Weights of a small GPT-style language model, trained from scratch on English Wikipedia: a variant of Adam for these matrices.
MLP neurons of a small language model. Each row is named by its layer, matrix (gate and up: input weights) and neuron, and shows model dimensions 16-79. Each number is 128 + 32 x the weight over its row's rms, rounded and kept within 0 to 255. A neuron's up and down rows have the sign that makes its largest values positive.
A block is one neuron, or neurons of one layer that tend to fire together. After each block is what it responds to, as a language model described it from the Wikipedia text at the highest values.

L4.gate182 [ 91 160 118 142  43 165 152 178 127 121 149 135 227  91 134  94 131 120 199 185  89 116  97 147 124 209  74  83 122 152 146 131 101 181 136  95 123 158 124  89 132 152 115  97 117  76 117 120 114 229 127 177 205 153 108  88 123 172  57 148 157  77  84 122]
L4.up182 [107 148 105  54  85 141 229 136  98 142 108 123 200 191  39  92 140 159 194  56 206  57  89 148 185 180 142  97  84  58 130 107 106 147 155 184 137 172 141 117 105 129 132 139 108  68 144 108 131 186 145  89 138  98 151 101 177 117 116 147 146 133  68 139]
L4.gate248 [122 143 170 138  92  77 149 181 122 150 126  88 159 125 118 139 177 143 178 143 134  89 163 177 187 138 157 129 105  55 116 158 102 135 189 171  97 191 104 115 105 119 150 144 153 178 110 116  61 151 181 110 170  53  86 114 149 120 141 136 161 162  85 120]
L4.up248 [111 130 182 130 171  61 108 146 153  97 136 119 156 163 143 110 117 153 141 147 105 139 131 145 131 123 119 106 137 113  80 144 125 152 141  66 111 144 116 104 165 102 165 156 104 159 154 111 193  65 138 169 137 139 126 109 160 141 111 122 127 109 178 106]
L4.gate255 [ 88  83 190 100 150 122 104 181 137 117 124 168 111 134 134 106 180  94 169 132 219 114 108 102  69 131 163  86 123  91 157 147 133 105 151 128  98 121  89  92 126 162  52 121 142 102 162 118 166 169 116 142 142 155  95 112 127 175 107 108 133  84  98 129]
L4.up255 [115 101 142 110 141 154  86 162 180 111  95 117 186 181 153 108 106  58 136 132 138  35 168 113  73 159 154 117  97 113 132 112 103 131 145 144 131  99  89  67  94 229 122  99 180 135 105 108 155 129  91 162 152 101  74 128 142 151 155 117 152 134 104 114]
L4.gate333 [105 146 126 108 131 122 114 126 111  73 156 156 159 136 146 105 156 122 165  34 108 135 151 142 140 160 146  80 103 131 163 151 108 145  82 113 113 115 188 112 189 101  86 136 140 112 105 185 161 114 142 138 205 112 121 116  60 145 110  71  90 101  89 127]
L4.up333 [ 92 100 116 130 172 111 101 139 108  97 118 140 140 105 176 137 177 157 202  60 135 126 123 105  82 139 110 138 159 166 115  99  97 162 123 170 148 124 147 104 121 153  77  98 173 140 145 126 132 165 158 156 120 162 164 150 134 116  86 146  51  83 101 135]
L4.gate377 [ 96 109 162 116 113 171 181 138 145 122 109 152 152 170 112 144 125 120 153 166 131 124 105 156 100 147 162 127 118  80 183 113 134 137 138 131 130 115 174  96 145 113 119 121 187  78 115 145 126 131 166 104 157  96 100  78 133 155 128  95 151 161  69 111]
L4.up377 [172  77 174 132 100 147 172 130 108 154 102 138 121 137  96 103 154  77 129 100 126 113 114 126 152 182  98 111 119 124  94 145 126 145  79 209 167  88 146 137 119  97 181 164 190 115  80 126 121 141  77 152 136  88 151  76 141 146 148 152 119 100 121 132]
L4.gate649 [123 106 163 121  98 107 169 193 112  96 131 123 159 131 118 155 203 101 183 128 136 155 100 136 143 134 142 105 106  98 116 181 139 148 162 184  94 120 200 134 123 116 117 139 154 108 163 181 150 175 139 175 136 133 105  84 165 168 124 105  59 128 105 139]
L4.up649 [ 91  48 107  95 137 154  99 136 137 149 140 141 110 192 185  78 131  98 105 142  57 110 119 168  89 119 136  85 154 151 117 104 120 200  98 131  82  67  92 110 174 120 155 123 136 130 156 108 166 107 144  86  94 130 117 132 144 136 106  96 129  55 140 107]
L4.gate671 [ 67  46 135 108 159 114 178 138 150  87  95 195 114 118 129  61 144 144 137 114  71  77 142 172 143 132 163 126 143 123 135 121 111  59  79 133 144 192 135  87 113 148 130 171 162 100 121 139 191 142 139 155 163  91  86 139  95  83 139  75 136 144  75 138]
L4.up671 [ 97  71 135  96 142 167 149 140  92 117  76 141 101 132 146 106 100 199 150  82 123 133 128 171 185 179 116 111 138 107 163 121  72 128 146  71 116 118 166  85 101 140 130 168 124 149  80  84 136 127 151  73 118 105 134  99 130 126 158 118  86 107 143 108]
L4.gate689 [ 72  90 125  97 150 120 128 186 148 102 196 143 158 117 132  23 131  71 117 116 144 101 164 141 152 164 149 135  96 138 143 121  92 122 151 142 120 108 124  67  95 116 137 116 119 115  60  99 138 201 128 114 118 100  65 144 160 155  93 109 136 131 100 104]
L4.up689 [ 93  78 151  90 134 145 112 115 104 118  95 186  91 168  85 122 127  91  78 116 173 142 161 117 112 176 132 125 113 136 183 149 121  99 144 135 188 127 233  75 174 134  84  67 127  77  97 190 144 132 163 139  97 113 113 121 138 166 105 108 113 153 118 155]
L4.gate856 [182 119  90 103 147  84 117 156 138 118 121 116  94 158 162 138  91 155 188 151 190  72 125 112 117 114 123 113 115 161 145 165 108  81 133 169  71 147 128 108 160 115 135 135 110 101 103 189 130 173 124 161 152  94 107 114 137 163 165  80  80 107 102 134]
L4.up856 [149 103  94  92 155 145 125 102 130 139 142 178 151 103 138 124 109 119 142  95  91 170 164 113 147 182 150 141 135 150 152 169 120 120  66 153 125 127 175 126  66 117  98 192 131 114  73 112 157  99 123 104 134 128 117 144 123 153  89 131 113 133 181 174]
L4.gate1041 [118  84 128 127 109 104 162 104 130 162 183 143 128 139 159 119 105 132 134 133  94 112 127 122  94 119 137  97 165  96 100  91 135 113 142  97  64  89 148  90 161 105 102 136 203 144  71 146 134 195 147 102 129  90 127  89 158 120 116  89 130 140  83 151]
L4.up1041 [137 148 161 169 102  76 135 134 116 120 110  31  82 172 116 163 121  89 128  66 141 128  83 123 130 116 164 139  84 133 129 195 129  60 152 109 182 110 148 137 107 138 112 170 154 110 136  95 137 129 133 120 140  97 105 158 107 122 119 163 146 162 112 120]
L4.gate1055 [136 101 175 143 105 122 103 124 114  80 149 178 133 128 107 142 175 162 192 118 147 173 125 124 155  83 129  71 133  85 108 168 209 161 112 160  90  95 151 112 179 126  56 121 156 123 134 151 122 132 146 152 153 104  32 125 151 137  87  94  95 117 151 122]
L4.up1055 [105 124 155 141  68  77 166 155 116 161 141  96 214 105 118  89 121 100 117 151 136 107 122 155 129 101  71 157 134 121 104 153 120 108 137 117 119  89 164 111 156 141 122 137  96 141 153 138 145 146 116 103 102  93 142  81  96 169  74 197 113  72 148 160]
L4.gate1097 [112 131 112  79 119 129 164 121  94 124 131 144 150 102 156 130 137 139 151 173 117 135 148 181 125 157 130 147 184  86 128 197 128 108 143  96 120 140 106 130 158 135 126 126 131 115 123 112 117 153 127 135 143 140 149 115  87  90 109 128 122  71  90 133]
L4.up1097 [105 137 159 124 192 129 116 153 147 148 113 137 120 139 142 170 126 115 167 140  93 137  41 158 149 119 129 129 145 125 141 149 117 146 153 166 131 136  88 176 122 132  79 135  78 117 122 133 145 127 151 107 152 148 130  88  71 123 151 143 127  66  94 150]
L4.gate1144 [132 134 148 110  95 110 139 152 187  53 142 128  77 147 125 103 156  90 136 116  93 113  85 134  82 147  66  92 209 150 136 168 139 181 137 134  77 107 105 129  86 137  87 126 172  60 133 143  79 165 131 189 144 143  78 118 129 132 155  82 150  93  58 107]
L4.up1144 [158 123  98 140  84 104 139 109 133  82 186 100 109 130 135  94 146 127 130 124 137 154 148 128 185 111  61 150 155 162 149 105 116 107 118 141 124  92 116  80  93  72  81 176  87 143 130  84 125 120 143 151 169 132 129 156 107 162 109  67 115  46 112 119]
L4.gate1279 [146 122 157 112 119 135  93  98 178 102 162 137 138 121 102 130 100 111 136  85  97 146 143 152 119 152 158  93 105 190 127 155  83 170  67 113 127 113 127 130 152 113 149 212 113 111 142 141 168 114  77 147 204 157 148 101 124 130  73  78  74  93 133 114]
L4.up1279 [108 179 182  64  77 167 121 136 173  86 192 162 116 146 131 106 137 117 117 108 103 128 119 133 115 129 201  88 176 138 172 130 111 152 174 113  77 108 131 118 169 137 121 166  98 103 141 136 123 142 174 104 147 167 130 108 168 142  45 111 134  67 112 143]
L4.gate1292 [100 111 157 162 160 115 110 185 116 132 112  71 162 105 185 132 173  83 135 131 149 172 135 143 102  93 169  92 187 112  91 130 148  76 115 164  89  91 129 121 153  56 107 176 118 168 148  96 120 163 122 200 218  55  88 118 105 145  67  92  76 105  67 124]
L4.up1292 [ 83 127 128 144 149 144 129 168 140 103  78 112  95  83  77 169 157  88 145 129  99 122  96  67 105 170 119  78 115 100 174 137 166 116 115 145 100 113 192 108 145 137  77 102 139  83 156 134  87 197  96 180 189 127 115  95 154 181  90 126 114  90  66 119]
L4.gate1307 [110 145 104  69 107 137 124 139 125 123 175 128 170 158 123 131 131 113 155 120 147 140  51 111 102  75 105 111 105 158 165 156 134 122 147 175 143 101 112 130 156 122 125 113 149  77 124 208 143 184 137 171 135  69  76 117 126 167  49  59 119 170  78 114]
L4.up1307 [119 163 101  72 126 161 111 155  85  96  91 132  99 134 113  54 167  89 156 166 155 129 104 136 101 121 167  99 157  85 106 129 128 166 141 141 106 167 112 101 145 126 106 160 193 137  83 130 130 137 120 192 136 148  92 141 126 195 102 100 176  75 123 125]
Description: Opening year-date phrases

L11.gate1232 [123 102 181 123 158 120 125 147 187 121 116 114 135 149 109 119 171  94 156 196 107  77 122 156 119 117  76 147 151  59 205 125 113 137 144 104  76 113  74 143 171 168 133 112 179  61 119 102  93 136 178  56 177 110 148 143 154 146 129 119 145 166 143 101]
L11.up1232 [ 96  87 126 144 159  82  96 114 118 131 172 115 186 158 164 101 152  75 106 145 140 126 117 125  97 162  71 103 128 139 154 122  82 149  68 130 126  79 109 122 177  62 122 128  64 154 139 153 117 116 119 105 127 133 132 116 154 102  92 131  84 128 135 149]
Description: Years in date phrases

L4.gate28 [118 106 178 148 107 166 140 173 144 124  86 109 137 110 170 154 134  49 116 173  47 137 102 110 112 122  76 150 148 114 186 157 122 100 141 177 165  54 163 124 132 119  95  78 183 119 123 138 133  91  97 156  87  36  46  73 122 153  77 140 168 170  40 134]
L4.up28 [111 109  99 110 131  84 177 168  58 144  64 102 143 130 170  92 135 128 161 155 139 106  90 141  98 110 157 131 148  85  78 115 124 135  79 125  56  83  86 171 151 139 173  85 166 128 181 156 145 140 106  84 138 112 147 121  97  76 111 106 124 139 134 148]
L4.gate82 [ 98 149 108  96 141 106 191  94 162 106  74 148 108 145 124 148 146 135  74 129 123 106  72 140  98 169 133  84 116 143 162 128  94  95 156 166 157  99 155 112  92  79 127  98 105 140 157 104 177 145 142 105 114 109  52 175 143 137  98  81  89 171  93 163]
L4.up82 [187 138 130 176 118 183 126  41  81 134 154 103 186  85 137 155  42 129 164 187 164 171 161 137 122 130  89 162  54 151 141 109 139 141  77  69  85 158 150 165 176 133 140 119  56 107 100 145 114  78 157 172 191 120 136 134  97 123 181 153 160  69 104 106]
L4.gate164 [144 140 155 118 119 111 124 190  93 127 136 103 118 167 113 116  98  98 133 180  49  81 153 140  95 162 134  85 115  55 147 168  86 184 108 116 139 138  89 171 141 143  84  53 134 181 114  90 122 152 161  96 154 101 128 125 107 135 128 128 134 135  95 106]
L4.up164 [ 94 200 145 197  65 119 145 156 116 125 128 117 131 150 130  71 147 122 135 178 120 113 129 105 155 115 126 152 115  79 152 170 117 102  92 142 112 102  84 151  89 107 169 113 147 150 177 158 135 117 105 144 164  97  94  99 103 139 116 169 178 129 131 122]
L4.gate166 [130 137 116 112 160 112 127 175 136 123 100 114 176  82 135  76 139  83 204 142  84 170 131 140 123 145 105  64 214 105 180 128 133 121  83  43  95  93 163 130 114 127 128  70 210 151 107  86 104 143 163 129 148 142  68 132  85 170 138  47  49 125  93 114]
L4.up166 [129 134 161 178 105 102 149  94 144 128 110 142  43 104 166  99 113 152 117 125 131 125 184 142 173  96  77 217 186 118 143  82 155 188 183  88 114 147 127 143 145 101  92 133 155 159 123 138  82  64 127 126 138  46  78 146 159  97 197 143  93 174 130 112]
L4.gate304 [ 92 147 102 126  71 119 137  71 131 135 146  61 123 213 119  75 132 128 120 151  80 116 162 169 111 182 144 191 181 103 151 136 118 168  56 122 119  97 107 111 146 100 153 157 108 126 127 164 144 127 125 139  75  74  89 152 139  84 167  85  99 142 162 124]
L4.up304 [167 150 161 177  95 116  92 141 157 150 177 112 126 127  94 132 113  93 112 134  57 142 141  82 128 111 128 141 179 112  74 175  86 123 144 157 145  91 128 114  72 119 163 147 153 151 176 131 112 141 191 149 193 181 109 201 109 153 122 170 175 117  75 115]
L4.gate369 [108 132 143 143 118 115 115 185 152 137 102 109 122 139 104 154 144 101 167 104  25  72 131 116  61 141 148 133 143 118 159 196  73 164 106 138 146  99 109 153 139  75 161 126 107 130 140 101 129 185 113  69 156 167  45 109  86 162 146 113  83  97 112 167]
L4.up369 [148 125 157 118 142 137 141  92 111  90  70 172 115  57  70  84 130 147  94  69  62  90  64 109  75 152 195 146 137 106 131 169 156 154 132 180 113 157 122 123 160 127  74 126  88  81 110  94 154 177 160 120 118  85  81 113 125 109 134 104  77 132  91 160]
L4.gate403 [112 105 144 181 135 138 182 108 150 146 135 124  99 112 120 143 166 104 115 158 107 155 104  72 117 162  83 187 134 140 124 117 113 142 141 116 164  85 118 155 119 108 144  91 127 123  70 116 126 127 121 139 124  97  82  74 119 182  78 159  78 175  90 113]
L4.up403 [123  61 146 136 168 163 182 120 141 148  92 135 102 164 117  94 171 128  58 111 155  63  98 104 185 187  69 109 121 136 129 124 164 136 172 160 114 122 159 118 117 115  55 115 111 114 165 102 105  92 167 120 165 137  95 106 109  34  87 182 135 148 100 119]
L4.gate413 [ 98 143 151 219 121  98 164 167  90 117  74 103 176 119  98 136 142 190 145 136 134 114  92 115  83 166  95 119 113  45 142 175 148 151 154 180  73 169 107 147 104  99 106 168 149 140 142 120 139 188 125  99 133 146  49 127  51 147 147 101  87 126  63 135]
L4.up413 [124  84 112 179 143 118 105 140 141 216 154 186  74 120 151 126 147 124 118  93 126 103 107 123 143 141 102 159 165 135 133 207 122  96 125 160  56 115  75 144  96 136 121 156 185 143 180 136 155 173 197  69 122 141  52 157  88 115 129 136 150 136 151 125]
L4.gate419 [171 174 149 109  95 159 115 220 123  97  78 148 150 106 145 130 170  79 170 170 104 160 110 123  93 161 101  89  98  77 166 197  94 104 113 171 105  98 134 141 152  93 106  95 163 126 151  77 103 162 190 131  90  96  95  75 109 188  93 132 128  97  76 103]
L4.up419 [104 139 139 140 166 115 114 140 118 120  98 134 137 121 142 152 125 132 148 124 138 137 162  73 172 122 151  68 195 102 164 143 172 122 200 160 148  96 160 144 123 121 151 146 127 142 137  87  73 162 120 143  93 115 162 119  98 153 117 121 105 156 129 118]
L4.gate508 [113 134  50 141 152 174 140  38  81 169 140 132 130 164 160 160  93 135 106 121 122  80 178 194 143 174 138 209 105 152  78 129  77 133 164  95 135 147 132 172 113  61 145 159 158 133 139 137  95 110 129 141 102 143 156 207 131  86 117 170 173 189 141 131]
L4.up508 [171  99  85 208 157 110 140 107 115 171 141 167 122 132 148 137 114 122 150 135 129 112 147 118  95 172 160 155 132 125 112 159  32 151 137 122 162 116 141 194  94  98  93  80 137 187  77 104 148  98 144 146 160 119  90 120 124 124 153 167 151 140 111  78]
L4.gate597 [ 95 118 170  75 153  79 123 100 190 126 155 133 115 123 107 165 146 139 151 100  25  88 123 124 102 141  81  79 123 124 161 123 148 142 166  94 100 110 121 153 159 150 103 129 123 135 160 112 164 162 139  87 156 145 169 102 122 176 155 107 112  81  74 154]
L4.up597 [112 144 146 172 129 148 121  95 127 161 165 105 204 113 115 139 185 147  94  93 127 110 113 153 114 135 124 164  60  88 121  95 156 178  97  92 135 166 128 124  99 142 118 127 108 115 153  71 171 105 152 117 113 121 153 106 124  96 128 184 164 113 126 147]
L4.gate740 [ 89 116 103 153 116 152 116 179 137 135 107 124 131 115 155  72 108 157  77 145 138  93 150 108  86 125  84 169 111 132 106 147 143  91 100 118 127 135  87  95 127  91 150 116 156 107 113 210  86  64 122 152 139 139  97 191 109 118 155 123  99 155 131 146]
L4.up740 [162 136 127 165 108 100 119 132 188 146 133 192 118  94 107 140 139 130 142  80 133 142 132 142 157 106 123  90 156  91  98  73  97 157 114 134 170 124 152 123 124 177 100 115 162  87 115 129 126 171 179  87 157 138  60 129 161 201 154 194 129 118 148 116]
L4.gate862 [139  87  86 206 121  98 149 186 111 136 138  21 105 147 145 119  92 103 153 124  94 147 174 182 135 183 160 136 147  75 118 131  91 150 150 136 208  68 113 165 120 140 119 109 119 158 126  77  55  92  77 128 119 115  80 137 190 127 149 124 138  94 120 135]
L4.up862 [132 116  93 202 141 126  74 144 132 146 135  78 104 203  74 185 115 106  66  94 138 153 159 196 182 139 129 138 140 115 133 129 106 116 162 171 199 137 153 144 129 149 113 108 130 209 116 121 130  98 161 141 126 124  90 113 105  96 123 109 192 107 134 127]
L4.gate934 [ 72 146 163 190  63  84 165 171 121 127 192 136 158 147 182 101 228 152 146 171 166 192 162 105  77 107 136  97 102 131 166 136 149 201 104 153 104 145 119 164 118 130 105 134 140  92 117 141  61  95 103 153 156 133  86 120 103  79 103  95 123 110 149 108]
L4.up934 [ 96 137 147 123 172 133 158 172 133 108 157  91 106 119 176 116  93 164 173 156 146 136 109 151 128  82 102 143 136 157  55 152 132 138 133 116 111 112 118 128 184  98 144 128 103 138 121 141 172  83 137 103 128 100 169  99  74  49 102 140 110  78 169 147]
L4.gate1242 [ 70 127 125 167 122  87 107 154  96 141 128 138 155 127 145 145 172 128 173 178 105  88 178 126  83 121 185  81 101 115 195 154 101 120  75 132 109 183 143 147 107 156  84 109 144 171 102 110  95 154 166 148 169  92  68 117 120 185 128 132 137 121  60 123]
L4.up1242 [108 132 128 139 179 165 165 107 118 159 115 151 136 144 153 137 148 139 183 115 120 145 128 149 102 111 143 178 116  91 120 171  78  64 147 102 154  62 154 162  87 174 142  67 143 118 115 164 130 101 164 153 178 148  83 124 147 115 101  91 125  65  66 120]
L4.gate1313 [128  77 157 169 127  91 137 157 124 132 125  94 167  99 116 160 181 136 148 125  56 197 102 123  83 113 129 170 103  82 120 157 114 109 136 146 162  97 133 156 160 106  73 118 134 209 114 106  74 151 150 110 118 128 101  56 142 213 130 160 122 117 112 139]
L4.up1313 [ 71 125 132 178 101 118 143 116 132 137 111 145 100  46 116  74 127 173 174 138  92 105 119 143 149  89  77 164  97  86 114 189 128 106 176 149 126 167  79 192 172 132 140  98 103 114  70 135 166 120  46 142 148 157  91 202 131  80  99 105 125 131 141 131]
Description: As well as; name fragments

L11.gate331 [157  98 158 151 117  86 123  99 106 100 108 185  60  94  64 149 171  92 137 159 107 137 141 169 117 119 120 115  98 102 147 115  75 149 142 130 125  74 163 112 127 141 101 104 149 108 130 121 157 119  91 116  60 129 150 126 119 119 136 142 142  46  91 119]
L11.up331 [150 114  73 150 142 146 128 148 148 156 186  86 102 114 137  47 129 159 110 165 138 127 162 143 147 102 159 111 109 104 138 129 125  77  97 153 171 130 162 143  92 117 138 166 114 124 110 140 164 165 103 145 132 145 102 123 164 108 146 137 118 144  69 152]
Description: Main verb after subject

L3.gate63 [109 127 134 110 118  88 137 160 133  82 144 131 146 111 119 131 133 131 137 126  95 164  87 141 106  96  77 144 167 106 117 179 131 137  82 100 118 140 105 181 117 112 156 128 127  59 146 162 180  79 124 123 144 180 147 163 124  88  74 135  69  95 128  78]
L3.up63 [ 71  97 213 116 171 107 134  94 155 142 102 122 147 215 125  64 114 132 156 111 112 130 109 127  93 123 103 116 149  90 142 162 112 152 110 118 132 104  67 130 130 125 125  87 117  90 148 172 153 123 125 117 152 123  97  99  96 145 149 155 137  56  73  94]
L3.gate143 [118 126 118 106 136 131 150 159 122 131 149  66 185 113 144 128 160 129 173 150 159 111 178 119 106 136 120 148 116 101  92 168 103 107 120  88 119 169 107 126 125  97  87 136 177 152 131 148  55 181 143 104 158 100  87 108 160 145 127  66 103 120 129 122]
L3.up143 [143 128 160 127 154 147 100 154 200  58  94 176  91 134 113  75 210  67 145  89  99 150  93 130 143 168  79  97 173 109 153 115 119 102 104 213 129  53 157 113  58 107 130 186 138 121  84  69 113 131 154 156  92 158 136 141 127 120 149 118  79  83 131 111]
L3.gate301 [101  75 157 109 169 123  89 127 157 161  85 129 134 120 168  56 119 110 207 138 160 150  95 100 123 110  96  75 110 102 129 176  91  96 119 186 114 177  93 164 146 142  66 119 142 130 175 129 145 153 128 130 144 137 103 135 183 176 121 123 116  91 113 113]
L3.up301 [106 153 146  74 157  88 125 147  95  77 123  95 129 137 162 130 175  78 156 110 174 126 116 103 113 109 183 132 138 144 150 111 169 127 121 172  76 107 151 121 147 176 177 174  51 160 138 191 104 140 226 170 148  93 112 173 122 121 153 165 153 176  72 158]
L3.gate532 [142 107 124  89 174 125 161 135  86 110 112 133 133 119 113  81 103 117 171  78 107 121 132 184 116 117  57 130 100  66 140 133 177 136  88 167 152 140 105 139 132 106  96 189 100 123 135 132 139 120 124 137 192 106  86 107 199 132 147 127 116 103 111 124]
L3.up532 [134  84 161 120 118  68 114  93 119 106 135 144 144 191 137 169 125  97 156 106 140 157  94  97 179 169  97  83 139 150 145 128 182 174 130 188 114 179 214 130 142 130  97  36 147 167 123 102 176 170 120 154 124 160 120  66 146 160 160 100 150  82 107 141]
Description: Year in date phrases

L3.gate37 [106 108 144  65 172 166 129 127 144  77 154  94 128 101 100 135 111 210 102  81  57 109  68 117  88 104 133 128 112 101 108 123  90 104 135 105 130 170  93 147 112 130  75 139 147 153 116 118  97 195 122 143 161 165 114 175 188  85 186 140 130  91 115 152]
L3.up37 [108 126 170 124 125  93 179  81 110 139 167 184 128 121  85 136 122 139  88 137  97  98 158 120 103  71  58  98 120 158 154 108 156 100 150 147 171 139 156  86 139 130 131 106 110 121 113 122 148 166 160 172 122 161  78  70 142 163  64 143 155 149 118 145]
L3.gate56 [105  74 149 137 166  96 121 126 179 125 161 128 125  88  65 185 120 140 111 128 124  87 184 122 102 103 123  95 147 118 140 117 102  79 109 168 123 127 113  91 196  88 127 142 147 122 174 102 142 151 120 168  82 106  84  97 137 152 154 138 145 125 113 117]
L3.up56 [146 105 127  65 192 141 114 122 104 158 176  96 143  63 128 138 111 107 117 102 125  73 139 161 157  93 134 148  86 134 136 129 115  93 159 134 143 182 135 207 180 113 160 124 126 130  69 134  63 145 135 168 154 114 176 156 143 151 141 129 131 122 125 151]
L3.gate688 [130 134 131  70 131 113 142 134 214 124 153  99 171 106 105 157  73  91 124 125  91 119 182  68 131 137 138 168 154 136 107  87 122 102 141 113 167 114 113 139  96 165 140  98 127  60 181  99 184 126 107 133 119 174  86 121 106 196 137 128 135 186 157 160]
L3.up688 [136 139 124  94 134 107 125 104 193 111 129 118 146 110 126 104 130 127 147 153 125 116 197  65 115  86 183 129 144 112 108 104 153  76 135 134 129 137 108 127 105 179 104 139 149  48 191 130 151 125 129 135 147 197  58 188 115 174 122 139 137 168 123 180]
L3.gate1134 [130 123 139 106 118 131 209 149 212 118 137  80 133  66 133 124  96 121  99 174 121 149 153 125 144 130 102 104 115 127 138 141 116  96 122 119 117  81 129 128  94 141 146  98 181  77 158 157 199 145 124 172 161 192 138 128 123 145 114  97 106 110 128 142]
L3.up1134 [130 123  79 100 117 118 172 126 181 160 114  86 155  85 113 116  23 151  70 170  59 107 182 157  97 115 152 202 132 126 181 117 136  94 128 112  92 136 133 151 105 109 137 127 183 168 164 161 195 162  18 163  81 140 136 136 141 123 142 181 102 107 146 140]
Description: Non-English name pieces